Weights of a small GPT-style language model, trained from scratch on English Wikipedia.
Training: a variant of Adam for these matrices, 3655 steps.
MLP neurons of a small language model. Each row is named by its layer, matrix (up: input weights; down: output weights) and neuron, and shows model dimensions 64-255. Each number is 500 + 25 x the weight over its row's rms, rounded and kept within 0 to 999. Numbers have three digits each.
After each neuron's rows, "fires after" lists the tokens most often just before its 100 highest values on Wikipedia text that the model never trained on.

L5.up880:550507526499480490487568498496499489519532468507490474524472534492542536510478479479541537520453471520515477527509469534501546507494496497480524487479498540484517533540494495502476525492551516496487521511540526510519481496487495541483503495502502522512475481496503516468518510469495476470471509523505526519506469500532481486499509480476538528458520477445492498484442517524506524542497515470458463490504510523527492451515496505506538554492492510494524497485508551481478498470533482456461469508478490458507464483492551511486495485510474499479495491515519509457506508480442487471
L5.down880:480475476550515483504548503561518501515544499489491482514488509552483507496501488513459493497489503496485503481465511507477495504519509508531514565504482483581528480513537492510467507486500511455499463497457497503491551496522510513499495562476474470519540479488523504524455462485461516523534448492483487510506508542469488497537489499530486461500488490515491485499510479474528497471502483533528493511523525525514501529492432440479510503460458495460461584506543532509488502504509527527545471516512501518505520505528458543526497495466497465503540504486484472533509477502493516506
fires after: "- ", "\n\n", "\n", "1", "2", ": "

L7.up737:515524493537490545460503500482477527490516487452506515460523487469483532506467475479512514525546506502509518505518504508544492474485484480562565507514510496517515531448495523453478527490484531473516532521448496511569458478534465544494541516479530488503493509538534553497505510481474505500512493520516502482539496542487475486506520522493459475514497473512522495483510485530509526451487491465525514480510479511486516476494516476493512515521489494507478483504497496493462501542526527417463475515462522521488532506522554489462511505474539513493493537472506485464478489495461482474
L7.down737:508469475459526523490496504463510496526511487467495512489518533524480499521533490457487505475519472520498482519493516550502477488500515539489512495517505518498457560495478490544492491499484491482574531454519526516513506483504493520498518498554541552490478532476472490509508530467518501481507459503474463525462530447471475544477535481491497525532483444518524516531494497511486493471528512466514515493522467521463495508505525501466478476512507469504479519497475472471498503487470515511487549510502501502571520479534510508494466513545511533507507452495449502507482515505514527478
fires after: "c", "C", "ed", "tic", "ac", "ent"

L8.up71:494521501537504512508481525427538479517491547513525450486514503525488535480474471482500511483469497508528505486503428533510512520488484475532550501542526478492493555478502513458511452527510491515568537535528516507517496522499494524483459484485497513512508492527514507496471495514479439517507440453502460493483488455515514472499521477454490545532514505512487504480454495511499547513494517499481507502508479511479474525508499467502491501522513516498520488504464510436498510507480478466488522523471468502547539490499530503474490546504513488544540544490488475489492490489535516477
L8.down71:487514481505525476499528498489492501485477472498541499506510543501437448504476511537565506471512457510519522472521521491455530434519523547494491493481495524495491525487489501530486461539496511507498505489526557548497517486494513520491512519431542501461510433497510518499477528490471517495456472463492494503538523483552510521535480489506464488505556509532479497532520471497476488514444512519499486447514516507529502472489501512460503481484506548507483483549545485491512535522465507539499491550471482506512488497486480489518504514493518499495548498483487497495497495460498549483
fires after: "B", "g", "C", "H", "N", "n"

L5.up251:522533537504467517497523510517519476491532540478511516526475476479511520502511488511497510496497529517527474492498471532504506485489453498519520518543503491478496537491519463488513453474515497498544537523486477522520489497485498526452537519539472446525472504542476555505484526481493521521496517509496514472471523517570518488543516506443470502498528490516469489477442489505473519492518448451499470476499485511513516524527468475480514564498558480499480514518497478481485510505469495460525501522528496496523540488513486543465450525502521483506550495534534466489501491488453467507
L5.down251:490470489519537520490494554519476528492515496474468481552545477491518524464517510466529487464515529547459506520527469537503477483494525483543541488483453503496530475498508471513473494468491503508473494437471485496483507477514502527519474501500526520482521491465491499430469470510515479527514482496503471518501455476507525504514485456488551547473494510517499494530505523507482529514491528545488506496529490483512487503502556535532528459503501457474496496511540548489500482498521448480537492432483523536494510478491511484506513530471507485472527525496522494492489500506516498481
fires after: "J", "B", "S", "H"

L7.up724:525478485505480504536547499529518486511498525486502464477491527523497502432482492470520487516479487512506507497523494522500519521482490491518517518469506517492494551433500500474493454510486507511520486519466512491477509522525462485523494508490467507515499515467488528528470510507470491516552476507515455514476490482490502487514513481486537501532495503497541513514524467481497476476478516498496511504525487534501527544473510485457550505495524458475521515437483512503492538520527496496489478445533471509516499461490525505496493502519525528520531492500513483518484507514489510547
L7.down724:491512502541493502518503482511490476518484521526477509496514527508515457502503485489509478526517499506520502507495479531490493524537505487483515513478466510497471518489474486506502498468500544512515517508496485433476488475486491504519519531497461494527494529483474466509489538532479506504541506513502492503487488475491514638487518477474527508474517482503470515529529516494515498468505460470506532557496465513492511499505517528463509479501522470516499517478478483535534485541473500485468480463504450549534510451491550498477480514503485508508503492480520484503460492458522498520
fires after: "re", "con", "c", "rec", "s", "r"

L8.up105:506474508500481514481487503468520518494504524503570480432474548484476514457482522507545504503511509518554482511522452513492447527485490483485521524437503501490468529523483551484462449508488496528531528542481482493506476536518483498512482492487436489482520466507521474470491499499477467536535547504534508507504473540526497495491520535517512494481574483505531482535523494550504508514472495483512452502518458515508502522511486483512491506487523516461483478481504511473493490526488479490486502480506481507503488476514503506496538507531477532515516481501511487503499508499532515438
L8.down105:510481519539540476503484487508491497531473494454478515536541494507487540534498473488504444462434482526475497507465519530503510472546488519475501479519475497505472501504484513518484497514518517456478478500551483436512521476481471493513506500513513573504515508479488528497493531525502546467498500456510488506469492491496471533513529468480512514485455513507485530489492526481456519440490531494468505557512511487468484526514492491494491470523491525544537520480505535541526500476514485514508462499527509496499460520506524537513499487513510502485492524505520508457520498467529512552
fires after: "igh", "f", "ther", "F", "ir"

L5.up1009:493506535526511498480449555478533517482517574501545465508466477462506522496508484478493515480507504500568452518497486475524462470494515485577495462526511472498500495500542513484517482519535505561524512463531484503517511487508486529513495537514513428492478505502484537477478533485467514494482493482506475504505548477506479491518538454484436501486508493526481489443432503486520499477520503453505524488540492528519522509503478447481507510512520505521510490517476489503527499491516456485545497512515453470506541497536492500495453512484557502526531511480509502498471471459485508515
L5.down1009:468493513455485464465507476474503474501490496520523484491534523480528509525541505514544493540497517547470509505528476485484474493517492502495541460433503519481485504472505484502487456498489504466489489489522508513494517532486515497454513516475490539552499474479481474477486511531526494542468522522520524517525491463481492531466506510497492530433512532504464495522523510519539483501508507538496494498516544520517461519539485488518523459543503468542531519503535523432498526498490542528451485486523459468473508499485532486492496455512517472481528505509490523505519508532515487494
fires after: "S", "H", "Y", "L", "J", "B"

L7.up638:496506507521481516497452484514542494470507502501545523486524510480488492482507513435514538511534464507485502510525523507548496521497533481571523505508502560516494539476463503540495535463482498497522502493442500516503507481500462482499558488506512570496522506516502507494516531486521496541510479529552501471541512522466480488504551515472481468492516480524491498472468478533488529474496474468512473484460509489556550504501496513473522548515474513517468502464479515483492455506478540470525537492480512519453547484536496460479506473500504500506471544449517477488496485474491509515
L7.down638:522450523484492475493508509471448484544469501537506537501528502502527531485525481501517505494486541490484522523509524504465468483494477505495522473533534505491535472489528499472502487523490532447477503493545478490517493513514529452489508460503551490524523509505527517528474475473512492477511473496494473494516515483460514488419470487472462446526504513544490507469475516482474523537531497526521516480566476486521463448483513488456490449526543548537504472532497471520513465486522539535478488500499480523495485495503483533497503550508495541477495530525503471507473495495521517522
fires after: "et", "c", "ac", "ap"

L2.up892:528470529575484501501479497493491532451502493500509440481499502496487514499469472503547501503516485481473461499491453495538449488486496502567497469492523515538455583463481479518507479499521514506534467527447491507522485517521478547491504525498485490482514495488508512523535518489501523520470507506514506526507500512474494482483521466467447505526521478528487506474485505561482502508508508483510487503512456536497499512484485486509532553513493471486488523520527531463473472498498524474494504540467541498540489488493511502504463500566529477479495550486484465450506482478483488505
L2.down892:518512504488461488555499495500503504450487549511523424476479473518505529490505499495496514510498494487483489511506497560480501500471509496513544511471504520531449494504514493481501487498539508474545436483516491495494518537535497523482539489508498527473560523537454519518520497539447491545476527533502482510482482468512490500492509468487513480494549500499496492512458489513494516470501528482512493493534465472515497465521477490486522474528482522490502487500521471500484461480492523530549498503511525539507503528449493467519519528520508515504532584454537526492511529491472432486
fires after: "\n", "c", "C", "/ "

L8.up299:555459514478467504511519499491546462503480497494505457489485512497480497475499489508483528563489474533524472458529492513475523523451483466487539500492500513502471494485519508495509495490481485468495518505459491515488496495551495540477480482502438496506451539490540493525477528528466493548503490519518481497514536502471526487530497487492511481496526469473490490511543489529501472494485521452520503468501508508512559514451503499513530456489540503495524510420534450474499497518454473511474487544537530518480487515512497489528477531495526496516506499490535484536527497510499485497
L8.down299:521458495527546490483560503516499557526484472500580515513526509443485451522497463446493536504495507537526476491486496476510504465460483534488511525514443485537513550505487479524470474492501510486537511515501484505478471489473496472485507541521521500536473488550477476498505524498480453528500503458495484446507530527482518537528514512508501493517524493528465479488503503511461505479536494544508502462495500500506538527526476555481536496528495467510527519492492504513485485524487472494499484468501458486495514477468484488502520488477473461511497516570456532477501508516442480484
fires after: "p", "P", "ef"

L5.up248:540515558521498445470480531485511462497507471485470493471487513506486515474500490495524537509529527545511513481492473581524470517465456470494498454488532485491495494513515506498523490519473496514489511517491497500541471531514531511522478514524472482508500536561481522443530489491456506523546518479539480525456474478488548458488526492480535496547539493460514473504541530513499502464476509484468477496484484495506503490473522497480485487482458533490522533440472500494521467563503479481492514491522510482506491507524483469507464520516537490541483514489498472500512500502520551479
L5.down248:514548497480490501481553491541524502529510470493485481489502515532497487492547513452503495494525477476503481459462469475501526493586491466502502476513521505529521450539471497516490492490475455534494494506484518462516528494505535443477528526528514480510494471525484540485452484522489456503524477487447532487500487505503494558513469542496472557528525480454507475526492517471473493510470462446512459493518521462493489494517492512496488438479534504535476522505492491520533524508457512501537532518558486491494502523498538505485516457554467542497503483512502485552500495494503506458
fires after: "to ", "t", "an ", "d", "ent"

L11.up3:506481524508491497498536487472491530474503509506495485493518496496508511518506509512465511521518506530505517480501512535511491476483512530540523462484493518470506477484506553481500478545525490476509532514478527503510514497500491460485538486439500537516513498461496484488463512481497493508505465487541527526497483478504510489535459479437529479511518481476498422517489486500529508508518494463475485497525456509505527538510540463491512493515531488485468548488496455494508494485511481503488485497524483513512498491528465501538479524526487543513552515466546512524505523537511492520
L11.down3:503502472550503502498495508507512473551469469515479496474486542504471533522524484484471504484495459471510473470465485510484437491483537463490510516495498518506501539527503500519503501521472531520543534468501504418472509423506507479546485529518483483504503442493478501452515483530530473491613490505502494514475482519491459516494555492488495472500488497563498487532474474500509507496493513496531484562488494528512494465503497521515452493561502530508569491527513459485511533487476531517492461521508540530502470529492499513509468482507511475533465501500485511495494476494509502466
fires after: "c", "d", "g", "gr", "res", "s"

L5.up778:517521509513468491481551488489470491536522529497512517465501559504500527525508459472564493525460516560515493509488509523521533503506478491501504490498504502499528491505486480461494543501539516474517542484541522508513484494486483495470495511508517476534489498518540556470456480517506491517446533450491496487487500492508484485484531495424532556480541519500520494517506518500494538492488494525456495480545503498530477451503465457486503545498491450494507502449478475492505503515485521493475482489464496495529511499496516534497497499493504510545540540495508499465501511479487508492
L5.down778:497486478526495517490482531526519478537486516491529547447511519482505475487511476528454540464493494505466510518526482527489544500510510498466494498544502475457522487481536477532465493478503497458519458492488515449518535502518491491503528534470486509522516496461520501476492482463491510481542470461477469523496500535482499490503499490518469493496472505499536505487492528499523488481488498494528448518511540528489461557551473524532513512479513553468474496503486496515510553461471490475528494520459482480497494544500496495498512504457474488535527498519497509544539529446491539501
fires after: "- ", ": ", "==", "===", "G", "\n\n"

L8.up27:509545550504504511500518512514506564487493543471476511533503475514491510460483494523530521482500485523511505515534485497489487487495474475501536458508524496463508530516542526544488437488470506519543499478499480521518519520498506485524515500508463508480506509521479489497511520499514478526528505479480509512472481508469509491533520546501496539478519547476469488477501522543498499448480469470480492485515514487496484486481482491462519519505523509489502530505466505514557485509479482504536501504514504507493476489470546497491507554512512488478504496456543501487486475472480512458
L8.down27:465501497477488493500511456507541500484504484485542482506443532505471529517545510500496483524480501493503478561512512508476490509533452470507455549514521509554493499528516496513500523501484499510508482527498524499440479518484478478510500499461483571443457491470538503497506491494490480532500522499503536495507530535529466492537508518501542512520492500494508522493503485497506446490490514502486474521456490514531496481444504530508508523488481527508535437484496480483466479532495526508502519485449476456524505474496529545468456510468520471514525496507480520496467482530456510489
fires after: "W", "qu", "v", "u", "f"

L5.up495:513498516507496497483501503502484487505516513499508506453513572448509534488520483498540515498461474535486505485547546495508493528510492480529494479521497517453530509511482483458470545514538521462508513504513530499515503504515501522506497571542490448497501528512493510508447520548509482494498540455487540473485546489505488488499532472465448566505524501480504483504493500480524532515501453475515505507535514522531527482481481461498485508516504475548495509512486487507454507499512499478487492524491514456503505484538547535493508507458533520521487526498517510498513547453454460507
L5.down495:469494476546528525463500537507505509540542542495497532497499475454481505487460544514485461530493461479447533516496518495511478500554476508464488498460508517520480444513511529540493518518544528518490464484516502500527525519450512448509484492504516507492528525500516502466477489473460484466513532507508462499526493479530520514502475537521507509526500471516531476509482454502511537538465534543476467491530500497515534517506523527502486478503530491459496478525527520510491488513476461525521482511477514455531475516511488493496514558465477466470485470525515506519479532495499490480
fires after: "| ", "- ", "B", "P", ": "

L8.up863:508527532498487481471495532508494496467495478504500495502480548494504549511526473494489516517472467531520483514490507506527479496495533452503491455457521502494497514510503481489480522473448536497501502499501557500500485485508502479519504502532515507491472550486518559502490558505487511503476531459535511493532515494446491485498520491514542498449513463498489469540543526536488451528509518455502529492514505548482480470472510489478477502495479484488522500447499499428561474518528470490472517553550502520508530466527488501495456510469500492511512494473521511487518501475462471490
L8.down863:478486505483506515492476465519530467517483477495519516519487481563475493562514498507476465482454490562501500509532455495456537533490528477496482545517494486530530468527521524520496500531587513479489503510473504549454510506483523475466503534491504500495490495548486532532506516481514493527482486464546487464473482509468500473473501498508473498487473525488515582471533465471509488471543496488525497468508433485519490485545433454481520498501512491522494487506458485450476476488491506531511457460529516511546461510490489490498508507502498516500491522472523496516499509495485499483
fires after: "ro", "ti", "y", "p", "i"

L8.up991:502514498572443504497503479507545508460520527467547473527496496566510506533486427496480516486516488509509501497521494515512533478489487478502525483492503497470506532528526469547522441491482506530517503466478491515500502512483468480554473522473497506570524539480510531498519465475503506502519522489514525536530513480495488484526494463504469508493507523475467479512477463481465482498500496486479499491511538521520533514527505526488510541485469483537502473457531495488497467520497490461527483502568472491550487462520501490491473493504450476504494487508523511490497465442524511480
L8.down991:470471524496492524529520501506469454539506500543481500534482500495504493515463493510484510479504534531520482493519501528488549454482525486485502480518494501543485456517516549518458482519512481512484501501468528485511486521535515497529504517540497513503491490539481526475510508506524499495463481458520506480529521480550466467502508498509525542479526441519479538529461486499483508454519447535472492545481472555483509472472527446497518517519499504486471477520490461480510500500533537494518460505512525501508545497493494470502506505502496497542478560489467508466501532486516498446
fires after: "N", "n", "Di"

L5.up811:536480546502492497534527500535517565483520535458530479489469557525493508513469478493462529497506453550500523495484482564539483558486494485532507506488495539488513515459528508483503449477453542480518502499476508513501507514477478495496511529499490516519487541499471502465481484466454504514561512494537504496479483439471480496526536466468463499515515510459505457501514510493498533503493491456526477456481455486512528504526504520493493486480530490501489532450478463454535506488494471483527481480534471535535509500497504524484504517513502531507528517492500500510480499498482494490
L5.down811:489452513496517492513492509471525507484508459484499499514558526481518484510491519509460517526497478457534505480493532575515476553519537481500521522559541501523499489510541521512501479479470525503498500493546550462534546451519485494474472495469479524520478547499470483481470505537528490505492526459496492508455463454466480495537501471476522483520493501484484508482490504447516469498503521473522440505500504485479471476494523542477506457443502499485483511482471455481504535508507482487538491493558497513526475534494507509464489520493488486498447502498514534506502499511522511526
fires after: "s", "p", "b", "c", "ch", "at"

L11.up112:492526501524529503557505474511517515496521530518504516480502501483496522469468525448513530504490519506478488473422491531491497516522477449495506507436506548472494510469510493460491518557509519472506468514488497534525500530491494518457505521514492563512473514526495529510496506489513478503503502519481502493490496481495486492480502503472532470519540474445466493495495504505524509476501514517478493458489475494517504473520508471496485515518456475467460516495507507471454462481488517487465511481507457522475549503504503503494505541452514507498506558517541473513566495492474482521
L11.down112:519506502493483433497512504513529501500482522504480509494467518481502470533460502517544503506455502520558438463466483516486507549458473513536526496521498452502516448480470506457482497554471490494477488558531511501536466490524515571526472474500479424504532551479515546510504459508497499517545520533529486489526501474520490466482528466535534481491518504487495504532480473521537462532474490472498514502514535506475514490534513506481500472520509507542463498527454492499502526495479531510520510510488548485501477475513527500475478532504453529510491530490473515457485509481503473481
fires after: "is", "tr", "ic", "ur", "an", "al"

L8.up49:468503524488488506443566497486481509434511508491483500512534512462433501487499532498521517523509513549473507516528537489512473502479491476497495502474490478441480492475504486467472513519503495514522541498469478524514505484482502476478546529477486550569512484502502472489502515533498487492487485514509508502540519497478524495511517501511495537532521513514515423542467491536547505479517467525501538482506466465510519432511491474529545482537500503457463529508506469480496491500494485519526521527512470490497487476510496507489507508488506526489473494481543486528511488521460460502
L8.down49:491444445523466509523535546552465535521503467478525460469490556492511484532500463509461468454521487506502480493477490474469479477490491493453561526503452519528490524521527498520463493514489517483491500479554492564497529521483519496488516543515470513508552478517495492497503520498468476515500516478527506495478478509460524520497470480435480450513491459463510504499461460502518454495484485496512448515482500550525480504499505474494485521531487488503492496494502485512506503485484527471502502551474506514559485481530538500556494517476483510484546463502472522481531520502510523453
fires after: ". ", "c", "ac", "res", "comp"

L8.up659:480487481557458491547500541462503518479498537509513487444499474502490505471504493503528547498505500555503477519504539533520501511462510487485521503481519550509519522502518513463453512530523496501519540552455503510482513499526484437478518503483469502489492482489515541452500514487491492505499503482483519520482463472532573474496544507493504504492512526509496481508500449519510491485473501493482505491558464547508494490490487470497504502539462481490482511467522475502499520519449502497507509489460500530508485469506457480483478501517487505523527519512467502465484534513495489512
L8.down659:486505533533496477474475465529498506493453528482511502480528553462465520512479498480515504513502487523476497494486505569463511523518486499519517503510444482496513586525481512493517495490482518531519502460512484535512516543541491450503499514496559534482473520490487497514486517456505499463454529510486498513492482479553422504503506498491519486491506511525486464496524530503507483473502485457478490512443503488482506505493543498510465533511518515519476484490484468494478509455508483467450473504510529527542502479496503495494509516499474524521501532494535498491502524471519463505
fires after: "year", "our", "igh", "ever", "f"

L7.up13:565501539506521488517509512492481458533521527469483516469518518490512506503472499517525538488539496495494463454476493523530520523496490514473491499520521474513503470504493472464503498528476528521502472509498522523534461505513504477487511511469476544489492480519520500515479454500450535531470529484504527496539511490486494469542497510490475500499510446496492487482515499498523536468480509536521487470510481513484436496441548503445519532471467512459490526475475503487454474543501516492493456483570532517487491492521467514492484471495548538502479467519497519461489490553453480492
L7.down13:483511537517533527470535477477534518452516535500513504497474535467500511540457467495552514485489522490516526509505531523494551519476546443477501492517525491480515473465490448516529551518481530496476549461514500513454482536483520494468539502513502493544465502463528481509525523509507459527498493509458500497494456469481507487521515509575479490454467497537489511488497492495529502504462502493496454462494532533479519519505491511464468465533477490513492516469454513549525476510511479496537508470471488537507463499477472501508506490489500515490524523531506538513475483460471511511
fires after: "is", "Ar", "in", "ig", "em", "di"

L7.up981:504500529517461485495476505457465506507526541475493489465515496530518525441472526491504555519521524530547531475501503520497484505480497453529521489500511557527503518428516517476519492466454494472522514516478527507539476533505482502506535508500469488514458495526495525507481508487428503487480490474499468539524474510524456481509525517484480459502507509494490510536512478510498539497519459471523482476465449497524544483526544496526528484556492509486502491506461483510478533501520502471530514479507462521481514478529529493486522548474515510502495517483512503496500464501485482539
L7.down981:449492506501493473469506502476509501529476472512495499483525485503465494535551457566497465504483500453505531536495474470467510512464493539473493550465469530540504464488532492519494522516512524495465483476493497453463476504547486461504441528512504518490530516495527527513482480496518515508462528536459527493502532470496516474451517502550534492536480456544525508454487549511496500493477477526505493526465533507501508509507482497473487532478510508543522487502509506499519489504477521538483517530460479497504509490541466483498536502480516494527502459509489468497510504497479494481
fires after: "ed", "ol", "us", "is", "av", "C"

L5.up679:470473507516500511463534501505529497512508559460517494478503498510465522497461539438489505523507547530483493481515470512528488525481519469491513478483544515491495511500489495493490509518493497473520507498522496515554517520501494529525515586496543506517513509518486501489481492473483522535534480502496450525516518487438476477508511472482504521516495500492489475490508517531556507482464515541469507482510512489506513504528580495489540490559491518474458534503533458452480494516497455480537495518508482507506505490475551476509525533478485550508537546484532477534512461495504495486
L5.down679:494477481520475451499501508404523511501502525499452514508536457500471494456498517517532513559510547473560528458516503452499503484503495510516509514480522485471525499491470493534483520532485503498504496492517488518486531470529496447519496516524501495531515510540496558508527478518516508492468484519510439504552469478506475489473521534501491482501500498501538510499511501488492485561450489504461501495579502488521508527510524481488516501510535495502473529521539490467508446521490500485522487548498485440495546514533452519481507506466494503503509467429490458495466499497501496510
fires after: "M", "c", "m", "aw"

L7.up1005:510491468511447488470522499525480455479493512510509498510500526512513504501450480469496505518523493517560496500525495530512516503489475473483547455463505470518513506491510511492498548511491512508504530476472500513524475484548502515529517516488538478502511515513534570493481506492456471491468490454490496498484577504499486491507485447500513487457496498471456477511523509579532457455544489480507518470508507522554559471493451510516509499501470517520534503446503516466518471472474494484478462531529502534484512515469509479472488510490526496503496477477533497530519465504491494471
L7.down1005:478503488529520477457463501479527490519518515506501445445523506476512546513515497475522509497495527495516498496537491490498441511485491475522457532472480487489502494471490467531516481494506495486519488514492542540512528493489479469493497544525491569496457481484503495486548549497546497505515554474492492468487529523490505490487505525535517492459521517527516475481520495507508518502514496507517531469514473512491453444516505544489473509498521471519498498536496469482470489495498494485508508412495495494490524501527460521493494560514491494497540494509509527484515459497496499513
fires after: "p", "s", "os", "P", "ap", "a "

L8.up202:498479502520492509480478495530504480535516523476517492452492547524494500465470479456515518494493462508488507442491497508500489464469516470501559492468533500505478486489480492507485480484481485415539535468462519508509483510510487502518509540481467504524543535523563485516497511500465480526523495494511469523496542508431500485514487489473522539559513521482525469528492529553509500452501504517501477477528514482504511530538505509517498507523507502485467504450487486454504500501492482514504497552515514496550489525488523482517542514503499547480525508480496479550483502492507445454
L8.down202:495556494513488466523475486489497502478493481461444520513474415528485523472548501533523520558512497506522504482527498483524528507489498522535505522458561485459540497476486505511525521541501477518520512522498504537508523508512484513485471500479524490537503490506477506470503462500495506490496486531509522492486503511502466514518510509527528504495451543493530476503529482481506458530434472492530478478495521489503480528567474504480527485524502481481509522506519504495513463457505502496543525506512503456488504509469481473478535518463526471539481479536533451496532539525494506491
fires after: "c", "con", "P", "p", "m"

L5.up779:483540510483467525478531513477481555472520554508533504480505515490461515474524489471522497530481500499479505512511450493501513516498485477542518508509496547498532554491488483474468544524535502468517523484469493519541483504489483495452500534473518516517506477496496538509442480554486455518533470470522477477505525495474527483507559461486444530490521513464527480525506459498516520487506512492507511483527512553515503481470495464488538481529538491512477514500531472467530522499466465482516485539504483504535505481518529543478469478475494500514543516453467464517477493510476497518
L5.down779:492508489460493552546526504469495522512464481523481488459490510455541566549495515490542507494496499492477503508478509496534501498536504463466490505470478532513546447513484496519462480536502512520472489523525504510563491510471500501452491516480515517521478470481533514450483500526491468505485508489505534519499458510474474482472507484502499478533489518468494500456521476494523531448487530523501516489510520548520531445494505510506491458473465492553470510499504477526511478508492464488466509482483511493476493495487533495512498518495471501535470518465498522523488565503492489508
fires after: ". ", "| ", "\n\n", "==", "- "

L7.up731:510459560531445523450506532512547493481518448466489495498444512492543497526485526468502528532479511502481512509522531525511477472477493493474492480501507524488510505448526493524529464494480499477535435562493527509515479502550476513496468521428444479519497548534504495513541502531467460505531541510499488511551502522515485488498510503546505528512496497501535486497477526506481516482482509478489489503503526484493500505490521499489488476496519493499496524484486486513546512511515490484512521523534511487526511488547481465533457511517501501526535513495553515568504490493509511517
L7.down731:538456513463524524543474485497500478521532526513493526484498466569508509477497540501519515512521488478510504446489516525529511520499440471495506509518528473515457550546515489494503524508552473552535463437507514516503518458524485466516490500531491502496474502487494516496456500552508496498474495509508482458489520489560510489487504535497507524513519490509498536505493486502490508504482518437496523480536491485485471462507520512499497479473508481500520509512509482518483553475503428485499478489492529502474517501453478536529552485511502479486516537477511460489514487557453448508
fires after: "ex", "ev", "to ", "an ", "inc", "and "

L10.up465:524512524509528497540492478526511518517536489498508512489468491546523485473455493431513517463502461529448469486464498495522461498471474479503505497542537497529541517500511482503566478498498524548506482507500513520493481501520473473532534523469502525494478484507473482502485519498483541528467506499499477511528520480493484477512497491499498497533520472497524470452518486519500490499496501498431493499524556549456484527468482486419504516530441481518535490489531485454459500512499524458478471548486522489548504481562469492501491508500459522508509504493484498483529512509505478485
L10.down465:474521492466469501520530479473503486489454489500462510491520508515466457499420529507508492524514491523482488446526495505523564511506504508476467528551528498505516490540531441471546528464495492490481532503513492529473503503511508514489530510531527494498521476493490508518453522525475512468482470534503470472488494479466469489486501510451482507441499461487515527507479521507516491508506568488470451459506507546491501501502554500544501512482526483473517496487519486512508470520492496501538479498496518496531528493484478471480504499482491507530511477515474543495478500505483530490
fires after: "in", "t", "i", "di", "e", "L"

L11.up570:456479523527506506481476491561494474485478482465496463475452528538519517533517490499532526502538524500521504474501483513510493499477500481476513458492532502487520513529535552463516473480487506485484472529508506536509471503498530557500485527449495524551490510533508486479508487519515471510518517501510476503504492469542528499518543497505495497506523466528496441464491517500508501484495484472481449492503505460571473538501500504482516514493507550533519532444450484512511509503474515498493509473504538512495496482497529450498501460528500520480546503499515515552491477473520478514
L11.down570:518511534488511501507493477498506522505487546509501512472507549506473487512517539507505550484508485504511511506514519514495504505475508529459511516479508497506519483450508481556545455542496505460512499518512522561448530486491495476528484496504499511493470463474517483509450480500502526514490491493508495481506491483504527508501544499505483492503539461539469503466527549524479485514480509440460486482468529501494519548476469473506541506466519511492521535464509414536524540501488517511512517465504497540504489515489503479488503476523519506491523500476429505563486535504505514496
fires after: "to ", "and ", "S", "V", "en", "s"

L8.up795:474505512553499508492477501472533528488535517495506461511468505531484540495479489440546496486513556495548530525481464470521518476499498488532521520505487512519546512487519495509539508495504509508518473514512516498522432483520496420503537499487519528519491528523546542440467476495523468501541512499534488522495520482475499467525514536494469546554505544509503488498497467503516505474533490507504511480494493467481504506496510472482492520531496499475527483515498514493509497507482477453537474483524456487519495444495536547474509499510460486495488567467488488473461486484500530528
L8.down795:521535471502511456529504488524502500502530464498507488516470459539509487506519490488501488493494521493538488463498498469490519478498493523500501530498529437491501505509489503511516501481527496497422456447477498486474493500531527545532508486466512492519529459471509529470568499498478501491445552543518515489478568507515520468491497523500489512548536461447522531513540496438471488511504523484488487499496524506500513516462512487454489511461495498501502503516524529460498545522487507500528473519519522481509554499508463491496531475502481539531486531469505501469489488474526462512
fires after: "n", "N", "Y", "on", "New "

L5.up791:487509488505493467457525486513486500482519542512534458527513542535457532483482474464525471533491501528506479514538527518492486484497453457474523527485495501498509536486503498454470479511492496463555509482493513525500443515505475512483496527453499517529487478502552482506476479517528468510555475528517507520472530526540517492498515543464486571524528519502453482546538480485532511479497472537483516477524553483499512473488487508487505522541473468482470500498494505478510577477486503486474477549498523526491487479516577500527493511500504493522538518507523480496532512505484483495
L5.down791:504497467485514478537516495517502472517496459463506494485562507475467510503490496550515466488498488507581492564504527525473508475529521502513496503493493536435532469492502496504469541536501507493514509531502507523494520467451493489527502520459513523530482498521483511498544474530470459480548510468495532524478494489526501482525492518564475475524513501504515500529562441491504509526477477501492481471478476508516522504498453524469464483472475504534456496479516478514516506506561490516468485484461475503500492537561479505497493468485502525544510509475493547519486511468507498527
fires after: "| ", "- ", "\n\n", "==", ". "